config = dict(
    n_kv_head=1,
    positions='rope',
    init_std_qkv=0.0201,
    optimizer='adamw',
    lr=0.000803,
    beta2=0.98,
    dataset='wikipedia_en',
)
MLP neurons of a small language model. Each row is named by its layer, matrix (down: output weights) and neuron, and shows model dimensions 80-207. Each number is 500 + 25 x the weight over its row's rms, rounded and kept within 0 to 999. Numbers have three digits each. A neuron's up and down rows have the sign that makes its largest values positive.
A block is one neuron, or neurons of one layer that tend to fire together. After each block is what it responds to, as a language model described it from the Wikipedia text at the highest values.

L3.down1849:501484490464500536498494477534459521496472505475543486480504425508525504519510459509516471529449484500521497492479486505500517496520476513474519512527539523520473497456497511553512556477508447454540509488534514486485506488530533487433517528505462478480497517470477507496501486510482537523505522481485473539421542459500527489502482506477476498506538497473505488512558474502500548508523
L3.down2292:496492534470496503471502517512485515511460449494494509495504518506469497511464468514484485515506474490502486480524509482486528482507518492508517552522410507504498500513482485493478459496495482479479527508505525510511532477501513528503501478488491498456517498478504502498483518513500491486486466480484494507510495476518502544545471528477483486525509520498522512526512504513517546460456
Digits or the space opening a number or code in technical, military, aviation and vehicle text, such as Rotax 916, MR-760, the 1 of 1943.

L3.down1028:517483504518486447511516468499482462511519523514521496482507501507473468492451483482474465494496483480543509502528519472504487497541451510466466463520501460484494505490477492527521482484542523515516482515491498495528506464522509481544525521491560532549516489506504497519477439487599506499477509524518530475487451502524540501458491544479474507495467525484481456486476456521527459469480
L3.down2254:499517503490522497462516475491505507504479466481485511491533475490486479514501569474476505509496511523495550452534475481514500490482505516535474513494510503495534532493514484489556520508544492419529495498518510521459492493522447509500530547505511496480473544471505549510527467504508536505515516519507501485481567539498519492525526503502490557515500527489492454501499521477478501469523
Tokens inside chemical notation like InChI keys, InChI/SMILES strings and IUPAC names (hyphens, digits, letters); also mid-word pieces in biology terms (endocytosis) and sentence-final periods.

L3.down2059:453470521490462504491506446500501491541511459462534476480497484480474518490513542474525522470515495485514503526485503496499503445510509495445445473497546508497487483466505528511490463487469500482495530486491482500536466519504472503489546509486507483512518509508505541525513494505330495465489480514469488499484485542509491523502498504492541497495459462457515523512478540504518477532521
L3.down2547:483486511492502530493490500529510492526533479537489538412479482499480532486504519499524492535553513513485522522482500539516500466496504472535510492511489521546485517506473492548456510519506481500487512504477501465491513525501467528512472483463476533491468505441514492475575520483503484488486512539490511518490470521511502505523548472458489483541477504525523500525490487494497469530497
Subject pronouns opening a clause, such as He, She, It, they, at sentence start or after announced that, insisted that, or ", where".

L4.down413:507528535495505516494541534515510495457470513512494536494514510519495513472511514516498486495496498495451499514506501525517440495501496525525501500519470490465514491489459495541531478461492489503451500493503511531501494496502505490496541482455502556523538483529495456493512465506501446552470458491466502472501437460493502534541518520505488518462499488480503501497502520502501506518503
L4.down604:494514478494494515518522491499454498479474492529506459498535533469488518539473507533504541488528536487512534537476520510538472480462553469509494519508478497498535506468466460484491530504523518490491490481529538534495509512538504479492482546503490505495463471485504526447506529480402451510485507488512494488490516529496490508503464490506519534494443542476490535511515498491488482472521
L4.down1203:495536491486498548483490489478532507526470534465493511532516512485481471468484509440515469514505481468502505493498536483539503505494464530510494459504504530432520504543471498487499544506510506527535492513499520494485516550525455458498509522506486483469501457476497483522482479525414506468487542537534528531506499486503522534565462501513514520459478515522490495488467494519510521530493
L4.down1452:475528538519481470500493483509500448499488504545472507512442467525510483488481468505496479525504477497479488493512512487498478484514529438498460544513472478493506512472502496465487523536525483514527483510494501501489523456492485484494483467505494536448488485470489512513479491533516494510525488535509461501502481487420511481503464469488510489515467530510442495516548502488517468477487
L4.down1580:528490471491453518513560492547521509497553487519473476518546490506487498545511509489478514507500488484539478565521532520511495474527451475538488471490504482493531526495486479510464465516526551504501563506471494539482524475476496517508481531515508503486488537513496492498555514540450455533512510502515466507446483501523535509502454506470499458509466485517494515484514520492493540510478
L4.down1771:444525525483548536501492468507479501490465464498497513494492510457550501555505479497456459462516500512518507524478480475485461503524470480511479465494554508528520510486505545514531484525429491468515490483511496519480507477466510494499510522492469466481511510479503457507569543488415484567524504486514488490475483515452520489537455526474524472503522526503475464546484508523521460496518
L4.down1937:520514549482510475493455455487501488518504489500533472495522530485527515519490472460514515497466528524520466491521430466517518486490492502520528478477502508527516487506515502489484494517466495482515503524504499489494491490472512487495538452471490467494490495495493503467497512471539499507512502487498509509488502487472545453503504512527458510526502488549508519522478504517553492492502
L4.down2426:513504489511488484536519512474558499492519528487482484557518499502497513442498506529549507506537449501487498554515455524479467545470478512497464501492501560499530498509452526438522518491482501495527520492502524534454517491499499454523538533495501494491535494508499496480490474497540521488491458496537484499519492478488462512442498492497481502481518514478458495472507480489459502517475
Subject pronouns he or she right after an opening time phrase in biographies ("On 2 July 2018 he", "In 1940, she"); weaker hits on mid-word fragments in names and tables.

L5.down44:491536534516496524481504473529480514505513512450546499527473458493500504449483495493500494500505489499496529503518495524488516461474475475507510468512552523488526506515533510494487489519495510504486539532457475519533469484512516511492532469511483492509512509512538487502510531510458528507529489488516470475501505516508502549495517473516496510519499517508520483512526509529510520505564
L5.down693:486515524442446474478527476495494481503490474478490505498533495484496528467516473523532476515500497522523473525500493520503531515508519490462511482473506523478441515482520531543494480474489462504485515489485459489454542505487495528488486469484553495465504521502515508453507501473520537501509479555477505503513507510525469515516472502480507537509545484448496490483509505479466529537474
L5.down1020:460489526461527469459469488484497412514536555542471507510490482470510446473463504447517512531471512576480528492503515518501511490499510490504516521484500521499525511504514481543527498518480518502472483471546507498523497567507508474485482488482528522514522490524486522478501474553572484523467513507503467488488484502512491529483539494497510482501501495567520457425506488486476464475500
L5.down1032:484532499502503446492494494492529526459461525514474488511482533504482487493493513478503498482532464496509496485503485545494506541509496512462563508493456530487479490472500476501512482482472491494451523497505525519503514525499501513483537485482514506496508520508435550482518517470555530513525553508513495476484473463478532471493516480501481490509590484489502482505509513470485490495486
Characters inside dense code-like strings such as SMILES/InChI chemical notation and ISBN hyphens (C, H2, final "-"), plus mid-word pieces in lists.

L4.down153:485497533486529457488484505499518566517473462503502514550500502463483494495504502465481495533484505477518506453492537489527505501533442486482453483530547513480542474487460489479484507549504512501485540520480507486569501507523506461516499465498485507501478525512552514518549481499455449524504472476494513527518493539521480516485477538486548497487483490516466471500505491465484515487508
L4.down165:515497462534558504524530542478520501514458478530505521486511516460514523499569470483516535489491498486503498550526535485494476497509483518482494510525496480499517512489529481447565499502487494526507490503522497507516505521502516503514474497489495480532471495526500482476500536461460517524534502496527497537503523472500473467451501503524508537493503527523524513501523522552550476475476
L4.down199:494522531500507503544513504508504471531480472509504475487493510508446534487496538506482441536483519534463460498500499522519524474439510497471550536524444496507527481485518527522520489518499536477494530480489496510469481496469474498497532519517519505470479491503474494504518471529528481486500529521541514510486491515516471521537542489506487527536466482481520528521508556492493523504503
L4.down292:469450488478496554508516518515500503491463492484507477477510469454467472472482472526494519537503492467511490477455518504498483498475551498484501547487457495503510462473525578500479509463494503507477498501439491462513498508523492457540490462524521486510521473493479522501488523475504517469502540562481480558492450500525491529493497450521439474539473543490458475497485536524515516531495
L4.down1179:512530521515551448529488523496461510508482506489473509513525489467452494493469464495510464473502460513513455516504510491517488497535537468537507521524531521469490540523498523528488514511489509507507509506533493513511545489550472542506521478507514530484516477453476534511477463496516521501497523517545502476479527526467495493519532481455494487523489568456516522483495506537526477468490
L4.down1191:518484480500499471509511446474487502516492489511518542531506518462479526489509485472498445467508505504482525483521445519516461513472468500530462518544521516466465472493480470470488464498528488495544495493475482500551510524471499490512496552489505509527480482515457486516455484521471515480491515506518431485484489494517501470486471513502483429493473523500538500459501497488507526524447
L4.down1509:512493510519517476467532506507511502480492511516470472440520498490504495510494531531504483510501545512495500479501525511517477481527535516519435489529495489483516495502483460481535527482494462488519497520503499477533481532494503506505454449533511493520436499480452506498463497471573487448490468500516499502535487485512495483507519537510462512501475491472516514520473491502508503528485
L4.down2009:481482531488531520464481499514489494476502491523515468546524466478543525487474475506496518523526500519508527471538473515461499500497493480462522486546496455495471506501536507536523520530500499487497498474531511490497479482514484490505536487479497468476485489449446534521517512444550489493487547518474480474514502541486500530462505534489512495528468516491498506491519541470543535525504
Fires mostly on symbols and digits inside SMILES strings and IUPAC names (hyphens, locant numbers, brackets), plus infobox-style data lines and mid-word pieces in technical text.

L5.down322:539506511512482530441504522516508485498493480515522472486520531485518495507480501496520564495450509480522483496500548550508504472527517472577509490491460445496492501529527536496530511489547465480500517460478501464471520470518470428512499509468503482495482483487481482498507494509443537521457532488484475498494449515558449503504485511528497527528458494501481511503488522496503509497523
L5.down788:502513506499504507507525505505497548490442510464494506483468481483543496480511521455528478500550505480444511524479552506490497520514492458474462478501494488484531514427515501492533515470490443500518466528507503448494524520501517475469489493521504469515491523460502488494523498516515525466522525502454534497492525528502480539549529498503461502527513517505509527538488507479545529518491
L5.down879:552494544538478507508488530536483505528507504511499441472536557515493518473467542477492546512499480479511458524539511504473528541528502517531489527496474514438450465528508503485505436560503468514475512500486497537510558548513504514521490470439496459485463510468461459474503487501514493476417506467448517489508517512476485476504544480497514537511499488490467476518506523479469530513529
L5.down2068:473490493527476465512482496494533479461468483507515449510519452516470512517516526472476483515501489521450482460444537498511495472481499503505511487505507516529469520499480472520499485484515531523512457522518532512520450518466534476475491511488489512457537552487508486476522520451472500500488504499462488516479492489518499480520479532475517508515554475533504485520485467458475493484481
Numbers and pipe separators in Wikipedia tables such as sports schedules (dates, rankings like No. 16), plus the "b" piece inside "disbanded".

L4.down198:510470516502560503529509519465477507506482532464477489527504479508524518492465534520505524508493523507476510539488490510489512479488521476499496527533501503506465497506507504527470503460473518501551513498515485482505459475514481538473497521517522490505504462474498537492515478508459495474505490501503435497506526540484512503474484513478492537463485552496504548481488467519501507494503
L4.down241:521452474500513488499510530512494534499505495509498484509460528485491548505481521486462502522505497522444510514486434483512507486476501459510499446503488515500519542461500553491566508509510526536503466516484489483508489528477515519488499477527458496459479519551532489485479478497448521474486482517541447486500529471463507505487504508525472480514496494484522492518506533499513494491508
L4.down828:516511479515498524501518485520483513491480482522531495457528472479477489501518466511483501495500472498522468499531501491496488510513509538524518523480519515494510495510505452475503504471471497502490486504466473510538525507524471516488468494511494502509515512484496530484512522479451498522551509476502488469505497489484462492491465535489517491470494524493501452487506508521525485486481
L4.down1080:531503505530452489503526502509520498462526472514514504491481532536543523558463532448509453531484521564485472478536528513521480483532531513451475522530542483496511509413478473482521494467481532500446471469516503516518514498509524484476456483516480513530477501511497516492559518524406478472499473472506481489485495512508513534491513527497509510480478520517493517514481521466473516496529
L4.down1110:476515504568463501500492470466496502516517506539492494510515521475479560469516468477564494507517507511504490519485527514487509510467491431472522539454498538494489522508496539493444501544479543465539508483480500520500502515515466496484552470534499583491495494502534492484495507511511494491469485507512457489485499512507536519553512512537476495470457507508492500495473485522513532487530
L4.down1843:497463507516475486471522478490506464529520509457496462530482526479504486488520490469486501464513506497512505459547501465487487502498509501494469498505482482500501510494501507489555457503532512460514473502486513488511461489490530476528547447541515494513497467473514473517469487493537471559499495469466497449502472518534493520506486536510525529497477482520504511480514535542522458493459
L4.down1902:506497552530474535496526521517503465530506511537492515480483529499549487551488477539462494502483517479457486549475479506513539475491483486503531466496579563484509461505503521474480499512494486507490514496491496500493525495510525501451499528458441477500480480523489499512472515531448488510513496495477437505502527513444474505464460502507529484531519482486476507493460538469516516502477
L4.down2274:513487474457516492496503515506510517528529520496484552488486496505480457509488540485497521529485461520452499504516480487514532528470496486486526491505455463530457489496504452494515502476504484518493454485517533483516474498451484487442507514510506504558498509458497492492462500525554497475515512519513498465474506469489528460508492482493496546514501458510487483530524492475433486524501
Final word-piece completing a multi-piece word, most often "ine" as in submarine, marine, turbine, Constantine, plus vehicles, missiles.